{"n_kv_head": 12, "vocab_size": 16384, "norm": "layernorm", "attn_scale": 0.125, "lr_head": 0.00425}
MLP neurons of a small language model. Each row is named by its layer, matrix (up: input weights) and neuron, and shows model dimensions 368-495. Each number is 500 + 40 x the weight over its row's rms, rounded and kept within 0 to 999. Numbers have three digits each.
After each neuron's rows, "fires after" lists the tokens most often just before its 100 highest values on Wikipedia text that the model never trained on. A number after a token or word is its count.

L5.up3046:539586472479509500485475495493534507463525484489545487539516503466474475493626480519445477489498517489451443446484498425571471483459541545511468512574483479551479490475426526458539430498484476516506436484491518525501496407432509456420494514477561602515527549350490498470516536521505484489489533534472468485491523465510551491470498455471503521482542438531464476523469412487481449432489
fires after: " " 47, " (" 8

L5.up1960:495563501484527513499440437561342490494482537451484468478503515486489462525456513522555509478566452448512553488477471574483439564521474560518563452456505435491501495511544501452534490516468474476467545511531495564506499482452516567508501537506580488436446428482567451465410457546478540498441489505542465514490500555550457472441533476434486471444524444553507571529460530430510449477499
fires after: " |" 26, "0" 14, "–" 12, " " 9, " $" 9, "9" 7

L5.up2613:475491512463594498508518540504523500445470525481464478423463495550428443473433493522525511469500501497500522544468532522551474484474523475519509484443532481529474527542527468506501527519438510500508467535547464489502508521553452510418437549489512541560465474508461532515519448486500445486539511511508426462589500492520457465429577485461503481453494471527536514505478460539509469551508
fires after: " |" 66, "\n" 12, " " 7

L5.up1836:478491548480527521512504493565550545460515452493539517413537542493420464554480578543474518554506454499516513479509566457486538558499439465553511463498488474509507463495454506461463528550527508547546452506522473611472434444532500496471535590490544516440439466546497532432537568488518494505481451519517517499539525436501478433463475487546470467504481459517456513439468508470531463500518
fires after: " |" 41, " the" 13, " " 5, "," 4

L5.up2784:526518482481518526518499488474551496466492473478551487501590583450592492493500471489530500510438527496511472471502579504480426466402559535465532571543499524469543480467489491459512475483561464499407477547458495482487513464492471537412514441458507455497509555528545525558519515466482477583503522449495428486494501497510537509425552512515446408510512496502479443566491514478532496565484
fires after: " |" 29, "|" 19, " " 9, " for" 6, " of" 5, " to" 5

L5.up1653:489428535494501386571462509428470482530500489586505548497481448508511504482405467491462464508485524488504468515475567479419485406475528477478502517516448563510527522504483512517445514431566507485504545469462507465557492511503427500432510525496525581510472426533523509555502449556497506514531540452420571498563482550556555537503523547520490550507549545413523495514411567501512566497488
fires after: " |" 52, ";" 17, " a" 8, " the" 4

L5.up573:502500519578443527474480488488457498514517500482456505510452463481501551409434492472526500476443455550485496483470552513503505516458527560443431563521460577514545452524483546578559469473511545463435446520489497560511529568481488497473539471454469523517505421491501568492522556522490478473519557480522475575517548482541571494559451431537503570465568442512489462559521462478536489484461
fires after: "\n" 36, "." 20, "," 15

L5.up3058:518513594489526545525557562524485559512481477551519471433456583513451550503476414464567470510527462491537487511573473512459500516553551423512503518483490461512524505541526522516577488539479469600429461494523445519531488443551445558480501502488518504450497476485514568514496456454468564425521524475438521512515497448503462499568502480546517496509579412481504571494460484428456462487531
fires after: " the" 41, "," 11, " The" 5, " H" 4

L5.up2967:536620493482438486567486496521518498531514474463541517508506481493449466504462473483495546464487451496477546526496560510495561503463466481528509444502507524444443561471489539458525538536427504501479462542489491612430515527512467513523496531484502521501569502465467541512506470421549454568565496430459455487525507512445514500458428488427484466427476370514413495455499465472536601473424
fires after: " |" 42, "." 16, " Apps" 6, "\n" 5, "," 4

L5.up1533:520501426531474475485510483502531497494554468472448535488478555496478502524483520493503465508576509466505479547458612463509540534597422453497563536472558476547541564427536404553531493495529463628513486510531581501480535499490516457524430443488500531506537500484457455480501461461457566466455492543447486517544420500468459444545490575511493496463533641506402483456434431490482473445478
fires after: "0" 27, "9" 24, "1" 15, "–" 12, "2" 10, "7" 4

L5.up1750:510588520460449548534438472524440489496461488473533501493515507473449496512525515511524548440509566462446486429502568477496571593473503505482512551502539513477409521486580478544482481514408506473507503462494444515494455544550496574445529519498538452476459433564534489584438504535477547485509500412513519519483428508519511450528544505559498556446509478485587537480537530556486508484485
fires after: " " 31, "." 14, "2" 8, "op" 6, "4" 6, "1" 6

L5.up135:487477541538553485533498475503475564426521486459539484606510431459510555446500478534455534535533582515571503513494470487517432481515460503526465492500501496489555472572548442475514482559454485576561464523473491535486510400563501553446459516536506453479449532442431498430558521473437477407453508436438458487472490514459405454551450497509485551463520473529484444483489516516530556568517
fires after: " " 90, "-" 4

L5.up974:489475450507441485471518519510524460466552494541498534476440486474556423465546498438526562515421504552495520471503469422552450520505519554510514556498473561519517497492446478481504454433530491481460462540424524516497526464559490469501514498449500553477484517563474499465508523477558525460479504400470453530408493538490471537509463473543484528496518575496456454575537541499569460502497
fires after: " " 48, "," 20, "0" 6

L5.up901:457563510493536474514509544517435565525473429429524527507480482589423448471556440483465562482542555467458500467496492521437457493562473502505463495457482487510483540575539510447491524529436511553510494436521484508507453490533451489497500535530550527473427482474487538485533467509465483466505465459495471481469556565543509461495451479515484529456528462485503509499470559438478552514502
fires after: "9" 33, "1" 26, " " 9, "0" 7, "-" 6

L5.up2047:492492517505572446552472486521419505426536447434560477541431504524499433502479490488513510471491561491534537511518421515478455517519480437521504519542486540526582446460504508458481430483452428554525483492561422482547487436523525483463618551508492466422508510504479481466471524515487471505541490495507471565460438508490554497531518404514483473506545499547476571541482446534489489502451
fires after: " the" 29, " on" 24, " " 9, "On" 4, " The" 4

L5.up2838:523573488477496505522472520533487533461491508451482508457470472550411580534564445495428523500463501581499531466494430546528450553531423496529547484517452514513488542492554506455520499466480486515448442450455430535486527504574472526482502531534449533507449535493519496510488414522481463517465426522529528436505522510489437495526529457496464490498459532493495411489456470494574481507506
fires after: "2" 46, " " 20, " |" 9, "|" 7

L5.up1740:481454524502499545492503513537491480530501567448483551491537468455449487550567591500527483461522506496488484458513504487446541515433512510513462444496578459518558572502445467555492480508482511438426548479461409489560506474525502559596570518509525516506513464442489487526516466457481574446505538526528515414554434513520419547445506482443464560539496494525503535448533539567445518513513
fires after: " " 43, " G" 9, " a" 4

L5.up2058:512514529489470477469469570510465477494517491449587497561440514479528516489491506458479485520539514435608513515523462523471521464484482473479473527479420480442491505455461518519530528523506479549517456532528535490494446506512534479525488458561481496526510523496500488542479536571554525417516485476554525487451456621558462519531517459436438591506451467576523486566427470535506532506457
fires after: " the" 30, "." 19, " The" 12, "2" 5

L5.up1369:502588523488508454534508535479506472529520488541457490521502465595477477475500491445507507537427545537515555541426521505486499421445528569466457539503470456491471485606508510456428490439445473440543488499491477510499521554476527507500560483493437541442505535506465504444572507505533474548534491507524522515506482589576558487519426542541482463521450520535425458526457506519473493495533
fires after: " |" 82, " —;" 5

L5.up191:474504481455472437506474514527481434473374520537512501478561522442526520495518479472506548490484526493525501559535581455543453511426555515510460499480502509562488549542534546557477473525424472483519508534548512455401479558433566482537501495453475488496414411550464554525397581526443526470544482590540593493423462518520501450589600505460484470491454622540522505479569548439558528547575
fires after: "." 36, "9" 9, "8" 8, "1" 7, "7" 7, "0" 7

L5.up871:451597494501485493546476512486514476537512554514531600493535499466507438420545438440543439524498535479499534556466470485520497440540502458509506466592480507523483414460464470540491469497541532471547547458515543517571445474508576486444449513507492597476498441518484522467526535485491509530503504506532471468414521510467529507502567547529465471534501523525515553470439465533517570514459
fires after: " |" 38, " —;" 21, ";" 10, "_{" 4, "•" 4

L5.up291:408540524481534527510533510472570435468503493526590544505526512447542562572553510521432534467493499536495377542514490460517475510540480524467551554521471578482564398484479428452511480485506443423357497501480528569507545468524522503540477544492466458507481557495497474571453473462510498455464476507504514573500479495483518482531519427499470487528538537457520463563490538517548549502449
fires after: " " 52, "\n" 11, "-" 9, " (" 8

L5.up2007:419442525484466561496440454446482579528526466423549467478563559483545496529539603491508533570543433491538507529484537473525521521500470508538469513449528484489453479445529525522450510511505432484441489485521463606570499559510466548475529502469551485445550578473551521487551469459545449484438472482518477450502516541529538491576512499501400496509532461474477495498493468446562469532469
fires after: " " 50, " (" 32, "\n" 7, "," 4

L5.up324:522456470569602495522495565471435560490494495464552489517478479518510541519487511441557484465483496519469462537564512498507486464478489452506503507444431489442499474476522482484515470540502442433504523465442459451541489461512458480488515539449521533520533520499435535450468479469520498547415421513497488508553485525545529511500505441419459507539507585530504499478480566516456555479483
fires after: " " 67, "–" 8, " the" 5

L5.up1036:525453527467485436561472556449504564548526389466473467426482483507513556495489570486492494516472503487456527466444448453449552549561574484488452502536505530535495487453501511512561507464605551510464486532455545442492463513474480476528485492490522486530529508517501512487506476499532499475467500500526462505535483434545438451501480529532489467450491522475494437409519517434543410483500
fires after: " |" 47, " " 30

L5.up40:502534548494526488486506547453494516555583519449480566540523418472561434520548404474501439510563452521496500584501507551443557503505493507488512527569572529449448467391488525497537422496475468450432488520502492502510487593462489534470540455517470477442561578506409488521501484421520549533467532527465452482521524505549486475517526415520474528525464481516483531530486404543474484534504
fires after: "\n" 28, "." 14, "|" 10, " |" 6, " \"" 5

L5.up1073:522487519519533521531472576523577493499532562516473514497480508498426483541512477500502506520394507472536493486537491516403493477548531466488506514460433503513435590527484490467437489489468476478490514500548478485508583498550445462516534534509492520548454420484503496516534424543507577520421474477534551538552498493524469440519504494470531438518497494434453500545516478517460520498464
fires after: "–" 43, "0" 13, "1" 11, "9" 9

L5.up2538:524433557569556533418458476514531563479495498440480553443489545453557443543483539508490492488533500499476518532399367461451492488594446510519535468545491528461486528497486427471511489503560540404514580411423466565505510492535515477499478486479467480432478500564537567496530508451524533547546493523472567469506521542512448457486535489434496564462530478523498493455430475426487502475507
fires after: " |" 63, "9" 6, "," 5, ";" 5

L5.up735:467463459492469554487537538458507435532490553485495461509533485481426557528567531490519533558453509451491416511559507437453495434506516484515421459601556433506450480546473482481539509497534480500515562458492396434477555509508459496536474494460473543476567480475466499570363444495491525526519522555501488495528462422480562497511470428485485503439508467468488489436490522482509529463487
fires after: " " 42, "0" 13, " early" 4

L5.up760:454537474541525473494552439481496525539496468454431490569467444504428500504500566567454518511448489522508519486512512506494506507517487492570511568555443492486469489569572430483554423512572490489500488494545507489490439515607507561509521525505407456461371601487498445478517465479485468532506480506528528502540429424533474472477512451485567459516470467584460451502491522466418421516530
fires after: " |" 53, " " 5, "0" 5

L5.up2416:542544513511542543544544540474473529508455478485520469504455506494497511553556463564518482500465470549488520576546511506487454539473491468557497552606403454471471508456496530438467518499493495488565445523522417557514522455468521552475491539545519512493523465486537478440522422520592548535531498472523424450509545497505411496498483550497483571447551504540495522538574500538455500533489
fires after: "1" 33, "2" 19, " the" 10, " |" 9, " " 8, " The" 4

L5.up2202:546550505496441469567503439429478514504532464500524438554554482501499448516554487471487458504482544488451438491516452453512534519513448557471553513436461503469562498517501432525463522575483460425448433495519517466483446525503521514537498534574481501499474535413507472523473524520456563495499427561502551403574518543462515480493512520543511596510497494479497453520480488509554484457554
fires after: " " 60, "1" 8, " (" 4, "9" 4

L5.up2605:525448528483461464469479520446558564460518549535529474507508498528518515544529433564525529481504485551435473484489515449453475548465534526485486515505463479514516576485474449492492477487527522580487451462492515479451494512449449541529430556510489530559495443462450464394485423454475536520479501459536497544551511453508430437464459507527569473508569616517508496553537525507485487514489
fires after: "1" 59, " the" 10

L5.up739:494496534528525486489519509515500541476541508504477561538441521437474477526499513519414538475441493529460500452498542457426453516526549574528475473534535434509488486516507503457459432451467501545445529584488513541464504518519525533503481533402447556560529549543451510516539539500518535480505409533484533504468478523548547461482477490446412550518583533477517485490522487467524458522488
fires after: "\n" 29, " \"" 25, " (" 13

L5.up776:414529529479506478521484453520435475541491540481450476559473488486519513398488476467515505456509600478429472540451462507543490492487534506523500478512435483468469535517491474440535522468467533488440542497493497441493502452499541489525539541574454507532514436479490512469493502451580574507539449467552505518483513559533557493484483502558468480442483441501466533512421535517507528484494
fires after: " |" 47, "3" 5, ")" 5, "6" 4

L5.up1957:477510503580456461528499427616516438510498489484534453512472431476508477490497518496460541538426522436466536501516392578475445552488444525510581538493592511528515530515517481571486506466460459478531504480500458537452548563503481548531499525494466487540445471491522486483472545554481496488486539510455513521452503516486505556526495549511519466484476501523519460524540474551508496455475
fires after: "." 40, " on" 10, " " 5, "8" 5, "3" 5, "2" 4

L5.up1984:491496426527436506450540452495420552582489428479553527520462493497501521516533456484456543473549554502447549470550452490451451445542493497530498488528457456547484547454501495415467516488475488492535471512476533483454461432491554502451458501490560465470523574566475438485534463484568485527514441483450590495565525532541433519480468511461505573494540509549437533531562459488466512579519
fires after: " " 76, " the" 11, " a" 4

L5.up2944:532523574458553490511491507544504484508518523505506528515505414531500487507489576497528486500462521519524498534472472551437515476469525383488481513433483514488545478535492441520489454465500481496520380453465503538433535449490440447494510479586510448521559530487548502438458513461487458527436501482506421487542501450519454493460455469544393534439557575442492446421479510477504444510543
fires after: " " 52, " |" 6, "\n" 5, " L" 4